{
  "head_dim": 64,
  "vocab_size": 2048,
  "norm_eps": 1e-05,
  "rope_base": 52300.0,
  "qk_norm": false,
  "init_std_up": 0.0361,
  "init_std_down": 0.00903,
  "lr": 0.0153,
  "schedule": "wsd",
  "decay_fraction": 0.827,
  "dataset": "wikipedia_en"
}
MLP neurons of a small language model. Each row is named by its layer, matrix (gate and up: input weights) and neuron, and shows model dimensions 0-127. Each number is 500 + 40 x the weight over its row's rms, rounded and kept within 0 to 999. Numbers have three digits each. A neuron's up and down rows have the sign that makes its largest values positive.
After each neuron's rows, "fires on" lists the tokens most often at its 100 highest values on Wikipedia text that the model never trained on.

L2.gate178:521546484469540492560548514434507525473464433472561519504606538440510528518461491485500509483511530495508503554409504467508594486468518429476481454526466483517526436483453455452531434478484537476459508418518542517514503483517475510463576465499504447473543467506464557489460464504505499527482515538529561488552481453598486515464521567478546531455536535535461532517477527542385527554513
L2.up178:531512494518527552499492504458565406505484461448491521566515495472498463558609504436451467531481474528510499509510442452589456456506493520451511471466534495536556549463550507465506470512504461420450444525604505559454526412540473519510499480478497534438480486526438517479418511394520492524468515495576505520548516499505495453577541498477515433451500527598517505531439562523467555469382
fires on: "el", "El"

L2.gate196:556521455475492499492557434601556544490615512508482520533521566487538428561495550505506414472539517456496482483539501496446446457493502497519543457545465483516531470471517528466475519469479497511528444567534562539605527533543484483489535551465487518563562480505580444432501460501504499544533439503502539564537431479496466461509435512533472485514584501448489497531453547544496530565525
L2.up196:500506459551552570582508529501515442500483552588497541511511473490467519556473524551411480521520521528443472558533478443506469495479492474472503444529503491562422486488486495453489488537563530459505538505511526490533520440505493453447585491447447559467532493498614488450504544559465515495533446492488521514511450543517495543487541504466455548571502546441511492564470536423482468521427
fires on: "ev", "tiv", "Ev", "equ"

L2.gate43:458510520520491530457540504535507515488462423465535444427466497528490486480583466467446513514529468464467506439506521583594441522542456465541399483524505505572498500512481516481489522507518529504438549492567484508560503488535453466452506538492495501531493493528457471539498477511520496507502496489521517472593478489532497484584435551578552463518551565436508504564489548501421469530483
L2.up43:535480483530485526473475494496478528487492507496499495447438489468544554490527478530516466527489574562561482481446506536549469488527489469511472530497471519558453505570597500544537493568463554469447565505476447490514504476545503535452571476473506492513469534480473472457424455512486495534439514528461559484604399464478529475620438580535532498479526586469479562619573570434479473533498
fires on: "inn", "enn", "ren", "Di", "Histor"

L2.gate370:475472541506401505499474480545478511506486425511469542444546474502479525498548502477458497472519527487499499510480447471539530484497571505519552493536453495496502494498467530532523578538504553520498490464501481531421483499464520521437532503524447512571456490513524451552505475504433473560512526480471576479541414497421521587510504541438503514568414482512460474478515472565563509486498
L2.up370:541517511574521510416452538463464527462477565485533525491502467504516510491493504508455498452490538545491520503428425531531474484527512523527568533563512532528503534413484389495492528558461498567469478436568492499435506491436503424471506422455466494525559488545529481564533518491499504529486555448489588500498487547511540534482556475473475570499473424486558519509423434527540483477512
fires on: "be", "of", "writ", "with"

L2.gate358:549488526523577576525493558567505586588491495506571522377530456480557466497536547432500531447503502432495437481488448445487544457503514476505485446487503516513602580471556498524555465537489604465584414512484535557514463497496481591474441619474487510502478499521501553458531531466475489535485527527525547521533479474541474463486474522433479539455476509546446460497433496533440533458497
L2.up358:464471476520487624463488454506574506537484499566557567443569429509522503430481474457516586502474476445450400477522487480532545509392533433502436566521534447482540513462503605571527497531525530534588464562544502570537457524558508506395532524530558492515511492511499531477519483475450525527532492475519543522542463483511446518489469524467471508524442519542483486519538497483425491494512
fires on: "El", "All", "ard ", "non", "l ", "ic "

L2.gate339:524470457585541434497439520490554428527494550440441506496506517535498450498452484502490497490518574471435457523534461514518450546543413483448523483473516374496447498413460507543475470520476516545465538455502487501437560446496526479497499519524533512457404537485492502463487496484491515503506569522582507499533474495466518531505509550491485453502434491465486542545450507487530501461485
L2.up339:515466414532558471498487410555501516482516514465371534447478475475524447545474487510502462458483469526504486526486486516478522535526516502504559495560573474456471392572504485532497530544459528549486584501439432434476471510458515502472478461546504479460456522510482494473479443522453476490469546486488525524525503416430580575492476446452463518469472464436521541579441480515459489496494
fires on: "at ", "based ", "ed ", "year ", "ave ", "with "

L2.gate147:428476502528476497516524469556489481453450488537541439504478499486540463475610495576511438477503513523497570541522451433458481496557447487439547418507488519455541495437464506479495481529537496530459432488509489475454468483502543526523549519477564451554532503513481548459494539561486545527572565465473463565553513541561527521512493430479444466569501476508503458478546591454491461546527
L2.up147:475487475491470541542494533563472538476417488517537493523484503488504496423504491551542474403432527504520542478505436439527510492506430478461502472516551541425579507414509468526505500498484512504470404453552499510540483467483533533448584541492592483547534500480469547456484488469425511502488524444499519559530618563611571537511513417466522523487502498517507515499517476477491438532519
fires on: "sy", "rest", "Sy", "New ", "= ", "US "

L2.gate2:512505488384491532543463541578532532535525406457405485495514495533471494558520488530467496507602529508591487468476522521534524586500491512497486479467427461416554502471532546435504450495489539522567513450531480538495518470617475532480524476465580532472445475480477465536456464509540565427515494490517493526500466466526460485537487455440563474513477498596490440537496479444465457501524
L2.up2:551510502516504538555564544433543467604514501444433527493471461505510526568518485530524523542511446567510512508455483562463432489475462467470532495503427463428480570467493475480469592523531494527527557531466485489556454568421451510509464480472478532532507482548445538483503534485499540518528577401488542512480531493524417487500502496508470499509477401500574544525493526464480479503441
fires on: "at ", "ak ", "et ", "f ", ") ", "under "

L2.gate242:486488518427523453429504524522473547537478509502521555475496562532502529458503511468490504493366513494447560507522452460542471460485485460518446543513506460446438508484488552474525452485445546571516404539514479471486495517464475391532484496539586499454512530480537520443558471520410462376457462525476494563486483506468442474492453556540536469484505502472578457487481438515508463481429
L2.up242:496544466472495536472509468429499445565515467529444484419414486501425558537532464452478448529476440596525495446545499545461557465480506523496557477479528513561549559550512481446539479445528480497494441530494492486505458547527473580543460506469496569560447499528422485480489543507494495526485431515467480513443480533505440539572464456504518484525454526501547468520460505555501533500492
fires on: "pres", "ver", "mis"

L2.gate237:513479480553549469581479525533510479586554526490527422517519524536558538549494561500566515601498547496497502478472505592510486441546485477496520464480488551544504482534465463506511523492526449590504486420424496486468482557513481491536399493528568454562524529543508475477501520495507546502531508511477518468470488503433519571472483564488485470531485402446551466460481564530517437469469
L2.up237:499545417468456484575555497447472513520526524464535467497506499545475475458515558441576512573544534403467494502505542520444506561512489514493539438578459467454476434500465416590511418489425496474550514520478512585511418543490497480443436462471442506544519512506514491549512493460563512450500506515473478480509552527474512560536523517477551503506517463468488405443537448492576503460499
fires on: "ian", "ate", "of "

L2.gate371:533509519481536554499517524552447487506536428434426434519548542458495550442526524515495550477583490540579519489499514508466541506481562489477407538543508472429527539519445498550563515452491561546503511515504434463478474501470495598484518487465478433484544474510516534550462475511494545392531486504468513472565453521485566468529458490548596434499505493503472505496447597428482466555474
L2.up371:454511447516558582458482487517507411531518492402461483488502483467552476472555489534434493525557500535512526503472495520488509502479483456565458555555517376493459465437534549421598589480500483469541536472514476392537503443466450542461543542493536474475481454494445542535488538522488490503507496535471533465526537571512522516517458502509514461504525571557459540557458474483452446468500
fires on: ") "

L2.gate51:486523439522464482477481484555481509424507539488514492587474465460524404484451547488523472436526600539538434521460502490555520465573529507536545589473462490480501496518515459556408464528489453542499547507506561471463421468493503435469516466514512500509523504457535439498516526469477574498568569442531611444473489499519497563504458513490486484517591532509463468507468566456542520456567
L2.up51:495543434520467513455492512463558453446449507489507509526487473479498390535517474492532488487494578555626453491507489489525494497532528487488484510448476513492513563493480503536487538520532499510500541529510528508538458508501489402486562433503471501469521493467492499547486561480498573527552573453610581481462477544500434528498501497484528465457545526495511427396505567413481573571516
fires on: "Canad", "Scot", "Ital", "Austral", "Ac"

L2.gate250:506476561541450578527428553526499510583555534519458465493527564438501519481513555467519511472504489504470542599489546470530522572521481516421448523551502488536551484455473548526543548521587506470502462432470509482465525490533482515566547479540467498558544543506433548466487477522552485565481478493533399501490450434434500556544569506585507426517455462458480490473523546493515473513517
L2.up250:571501479490532571463494497520433512553526520518483532466539496471498526578481481578539497449566514545554503494540487426474480473513497525569545507554546501568572556559523444531523449587491535454450436479492487511439485481478505552461446478575501526504557469447491576482528480516418488531444473567537494472466471511511504492562486503523478507440505541547583491557483496474508525515473
fires on: "end", "ath", "beg", "who ", "with "

L2.gate137:438506511506563398517527582511454452441465562499537490500522448494513518418515468367467551433568475526541495472489533534461461469495490487431534440527475519511508496491520499468497428529579496519530413448513556479477519528527543496571531532505524533490527532498520496483470466461497469511463487490573604483484558479496452531494531487508536527530459409494543482446499449555451488486451
L2.up137:414523530471447446512493477439398502537531553499486465463542420507554493447543485425493546451534458509535431503480496537462498543440493529493443426528435558543437517521504471474448501502522465505549450495483499524491478546546488546514521511544559523553493456538448513465488504515522459566498452513531537483446489434552470511515534518543524491495497514507538344391518478493480443494508
fires on: "ision ", "2 ", "V ", "N ", "100 ", "ollow"

L2.gate329:473453481427521460512520500553527513522520530531504469550516491513563508507510462505553478484438497541502485453465518463532539459447527425513516592523519549523501516439442436487447553492477562472530545476519497469526444514479528536477434534474480389511521505480508509531453526580465558493537471444591536472530526543584468498513466534541529518498476527498540504495522567569538516483552
L2.up329:505434507470551465503445451499509544492511486505536511571502535501474493484511548464561515478512504532460538439547467525568546484497497470469527533463520493443499483456538460512504567360516550504539540470465458502528409490525510531513509583469489551442491544459517473433446498463460459490477510507496511486506557565535504551477537523554485523523422490516522558485547520476493468536570
fires on: "wh", "Wh", "for"

L2.gate78:552501517509527489524572424506489490450521486469553514466513510466462456510488548530424476518459490517545491441532579496526499504521436538496482467588550570550482483484541513476501492490492453450449395497505449516526562437547547482485581534533521542491465526540491482523508547584466436489508556559366524469513468460497468521512508463568543467433483553517518505509489514486598468458451
L2.up78:528478514505482514453518431474515497504484531526597493454518490527451474451474533498464462519493470572490462457518524480536498520478442570493461422581515590506477486548514510501498530485456503431462493500486501528488529496534542486488498529495451566482442554524478499569444448561609416492489549551367475466494496487534482547513555464553484534493506501510506478528527492553552465465405
fires on: "com", "includ"

L2.gate255:599470471466520552507588519518548478491545591451461536463484484519544511430497511523444530556467484507525547501491503522494486468493491476560523464433501530583538537500567532456483527515518500487503430486537514456503578536545535515467525428550514594569516475446477489428499482516527531531455569507502538479468522445517500587562540532540445466469504471437536509517445470465485511422488
L2.up255:579498469512536566452547514462510449506535477504406510493399523520408505424541552514468529534558501517606547462533540486492453556453418519478559490421578509544498537498527504460534521574499536470490489447556471541523584540507476541446547459469560548487432480466443508529541460568477511501504501467500545532442552427471465557512516489542496466491516525514511447505541525498541600441445
fires on: ". ", "). "

L2.gate150:482519551520478521490491510547489475454494512625459488488497529478511491563430436537479466533595562513443499476471533436407488448486497462504497475545391474534516455492517471480508506502489540517505489530558539487491477542516546406549472527516509526522541430556506453565471469454535568474517558503476469496466418549507513532529493480502458465444543526581515469535448531470554497552573
L2.up150:498529516528556496474480444502537518437482494539547547407537484492523540510502468477430536507539509498533503561484459471421472505490380495538543524530487461553487435487471461467548507526487542506512519500505500546473382477471492432512517466487525496452580491469499512554492519477467580525384548467481448534537494491526477539537513533495459503458517499551485454506481553499542552551466
fires on: "appear", "add", "list", "pp", "app"

L2.gate67:513548520477478505534494488528488496471485368501503527417414487455485509544415525492490542504461498557491486461588424450561524496481520536495457564477459523412460543527511518423461531515553397505508488465462488448435443455487508440516443454482512529566520493526461455506438511564469494466517499538519500444535564482567509513515473504502506507506574474501473522471518453482508525524522
L2.up67:532496532492613415517491597553465520429455427493489529564476503519528502489472535541497468470517550459494498488527448449465538499472510476453426514534492496494511558494430579468462487502547484479489515534494524437438480448463533535496496483475551506506501500499458566470407485554469533480490489525543480417496471501556491413460502529547567523463530511536473549491480522459483597533559
fires on: "reg", "Reg", "| ", "\n\n"

L2.gate366:533450491513491470509484497536493485523532524523540576501636570441496487489455505503498502577497476472507453526520474472545442489387539518560546469494446529455502509491437530498461442519488483429477513501525478531438532506494538429477402534506504513467438467542546552411523462450546520431515545506541473509488504478460513487368494536504452479559515479484426510524557531444521473536527
L2.up366:441534553495512498517500587495506550487512503484469463528529499495534468530498529499468468497531452483518512414523543463502457463541450503488532448460426468529529404558446515519458450478504502528473518439491458460468489428548524510537493502539547514489522467575469476515523437471519442593579513474564500514544472479417548490413523553544505534455543543439451509473481506466513548521511
fires on: "("

L2.gate239:473510449488507519545505467567534518492535489504544515457533513467508437475507476525417435507466577549509531560502407543526457524543517542463531575474423510521492464526496561500416525439547416534512470545508502471445492458552449525546511521515496491434470514498521482493445545464545437580432482479577497449515462474457532462468522492558491565522477534443487463381550564491571461508532
L2.up239:502462552491456482474403498440488484481534516470526531565502472517449567512557505487548510478453495474541460510584540483473546553527462542470487468567532454413510559525454469518516519520511566476458454437493532553509499541473557468504554523413467556467445514408482459585593478512519576487606507454522496458479488450567505562538536569487512468454488462564561517535513458512457545579460
fires on: "September ", "February ", "March ", "November ", "July "

L2.gate281:513507465552605390546533497472494503506455464476530459418485502560498529532490497454482484482518491463629427506445531577438465511499494541479480581466521507426546429470460558437462462569509440503471508529456501516498516519511510480464493400508541515520479402555565564475539476430496480436509518486491435468479477517481519473470511484511554479537519457539495467467499553511434537511511
L2.up281:468499457487580454448447527489605507530478507437525492511470483473521513534495454480480517464521552531571412490368509523446486466441500510517464582460502450419462453455499560445506511581496519524471551532492549485575468490514465445382485510494550509585469429501521502459461440503492497490501466497491513486517466518466497494421468476523584465522530514547499470487471457454486511521560
fires on: "dr", "cr", "Tr", "Cr", "stand", "Dr"

L2.gate257:475511516543494511548474537521461532476451469539472475463504501489507528506459463461518511443520523564467495502548487471546453560534457473472502503435468477491493476504521501530545533438504399481486526496571522580499495465493486521521542527498558567535513467471489506428461514546536477464473536530483450600531512516579511501501539503506595523494379512555518455530508501545551506457468
L2.up257:492506497542539510520486555464447518549459513510487524470509563474466500449459488469464525513470494586450469479599476549601416610486477469496560510547486543572452516449546475522511539439566429452496494551521489528520509452442482527525534525519565545482491507473455489406468547484449442511475564514488494551488508490521518461482520511503549529562397445557504482459533539504541498450487
fires on: "ther", "vid", "^{", "Z", "th"

L2.gate120:533491505518462471460503557535494501548500519510484499542546518569437500506455504528485471462503578494489521523477524561531502508439525518539512521486452468469529534467576543451456397487448518484554471484430547590422521472489538546518475537419490488449455439484496453468542512495476513493574485500486521474435518492490549472472509534425499457521544491571522567517513520429507493467427
L2.up120:483467503471477538514486520465421541452476513500554490501476529494484426486537519472518453438614421509519482444513502481499489489526518539449570504513519489476515542493481564475558506394549510475468484511561487549494527556513499504531553564501531519450566541483498492497479501460478534535514475540562540585476586499542444569515519395478507480490463497496426544547473494520500518429501
fires on: "7 ", "I ", "\"", "(", "["

L2.gate274:490514482526555452442411444465566542428503460513489520494602543509554527475497476556482470520470565516561512508439468410468502576538537439542536512564512522533511546447443470465542455478486515476517435467481499481483544511529495456467475464426543440478571478538496557479493551518485509436503547512481527484507487523455554543522498505514522515541507417484533494518534482511553492565459
L2.up274:567475492523540521471457518453422486518525437513524590518535503525483529448474516577500540489450463473475493499535457477433530475534489478547537507452491531559501546482480429454588540490519496498486506395494567544548459512503486427531533556441528523450533506529507577527500501526404454429464474532473540515474545483474504538509494572505403483531477502550480451486519521519527474448554
fires on: "ind", "ild", "ong", "ten", "| ", "work"

L2.gate84:475456451518445545432473477508517541460471512511502507510540467506504492491499544611461457436492530465530529520497506443476548490452511550447472486543535532518571529546503551562469465504513575489471472447480480526425463467496516456463467543525511441463512516508460461515563495495517506581486464441451506555533464416496500602485402472475506484446528442569500447490483620500541434448513
L2.up84:502522468557537583477498548447566556423470538456522539507434547473457453489499467550462458466480484411516514514518498456461537463458465577490490483513470590504535513523505482500524514484466630525492489516444503503463464485468508407479492514483510484511565540477451526480585496541485515550450464452472495576562526512450460510471482547520529439433471507549472450527479591481499461448504
fires on: "\n\n", "bec", "enti", "ans", "("

L2.gate236:475508485494525476500519551449527474464473416483431512603492540616465484549449443495438536534532496505567441509566518485493441457452524493487459509504529454424503537488566548462414472548482502492516471578531526419433493522479516489477548467446488466542511405469488523519468507513555465557511416524504490505479504525513454520530448451567498491469429508500493466523521545472525507493508
L2.up236:522519515509577545416480528494552434431488529524455462528492506588452438525530493458378537508532480509549546433549465498482423492502505491478497542469506518410503581545495521474514518524452471548446515523495557411410484509491550511486559491497498529542507443507468504482472485475460500543499448448472509521474530490554462499521456377475501457494515503560503512506495498450490491479471
fires on: "% ", "Res", "age ", "est "

L2.gate347:484444492487569467567518570577495527511545540502552435498460534466555498493436530463509463500489492515533502543528452548549526601485524477572486514523501550518499491568419497459498499520471444479466465551471498487431485539465504452558539469515493486517454525513520525522540542472496512548477473525475405538537387546506436518494558445484501514498506474505546524523454467444499541515490
L2.up347:548505559578537537482442627504509500570539528497497482435428511513499407518516497497530477479511435484508530478559427564540517502481509491506474500495534500487519474553465462453544511539554510516429443525480523488559519521503511544556493585453490583514476483521475511513508526434493518547434455525547541458521441502478495490543517544477446522470450490541547470534486512422480547393500
fires on: "ver", "num", "sig", "pur"

L2.gate210:474584503470478578451457528534582524447497528516495440533408428413494455533402563510510579491522524472510473576496530481517540499435475558535439476499505469458521462483499465504520522521463493467537518453522548577592464393531524496486550561518476453528475467576503485536446519533538547539440467454526532515500458501440484463457518558446475524491485546513513469486538493504490534504399
L2.up210:456517455470488527413438443514555522420471541451478481507384494514495457568461536447550568494521504461514520544497440542517542514455513593522463512485504519398562494462513437418468522496491440485520531505501550515537469465576480479437513559498438462521461493611446468532490522531534522527514489448556499548494497525480501472455529470462485517522450523501502522455489482589477454456405
fires on: "um", "age ", "$", ": ", "The "

L2.gate323:498529537510499534496561454505541559579490522536401499441514475545529513521516520504477489517534523482576518499495481546489495465439493518507469503483519472551530494576537468585443513510426473509507478443456456605495565520447565500440537493575526481474481540517446534496538532460522536467520583480517554482589586502485551492558529407501577470489549465514503438502439584539519553465487
L2.up323:521549494492508548535563550503484511555458515459571468466502550424461490444493476498485524432486473533514568396522482503484468459541481514421466434519499496552474503508486514456456539540542473481444493559538484433516515519476531510526475557472384589497512553440479497441488476456472527529466495498523503401447474478581521514475470468475525486498542484511497473535493503452531542530469
fires on: "En", "chang", "mod", "charac", "fac"

L2.gate102:410573451492479513463554522571537546460507503513513547471498531558519516486464501496437500537451539440545407507491420527491481540494462498536492550483401505485518487467489505518486563485460508528495568568539433462478470442525482420476528481481516493561501484480586465524548495494449529415565508467526543519466480470473495509436471528521487501510559485493503471517465524495487408482525
L2.up102:506555459464530519524499524476470574511618457491512465489509552477486579498507512510425494574489494502538441461547466549476501494498412542487497499493501482435527487510445509573528461460450556539518479462548531468477518532557483519525455564507595522535462469525478498502472503462432542449438463482450551500462450461422522598462483555448439540452512545458548513450513531513516472476518
fires on: "of ", "from ", "ary ", "as ", "op "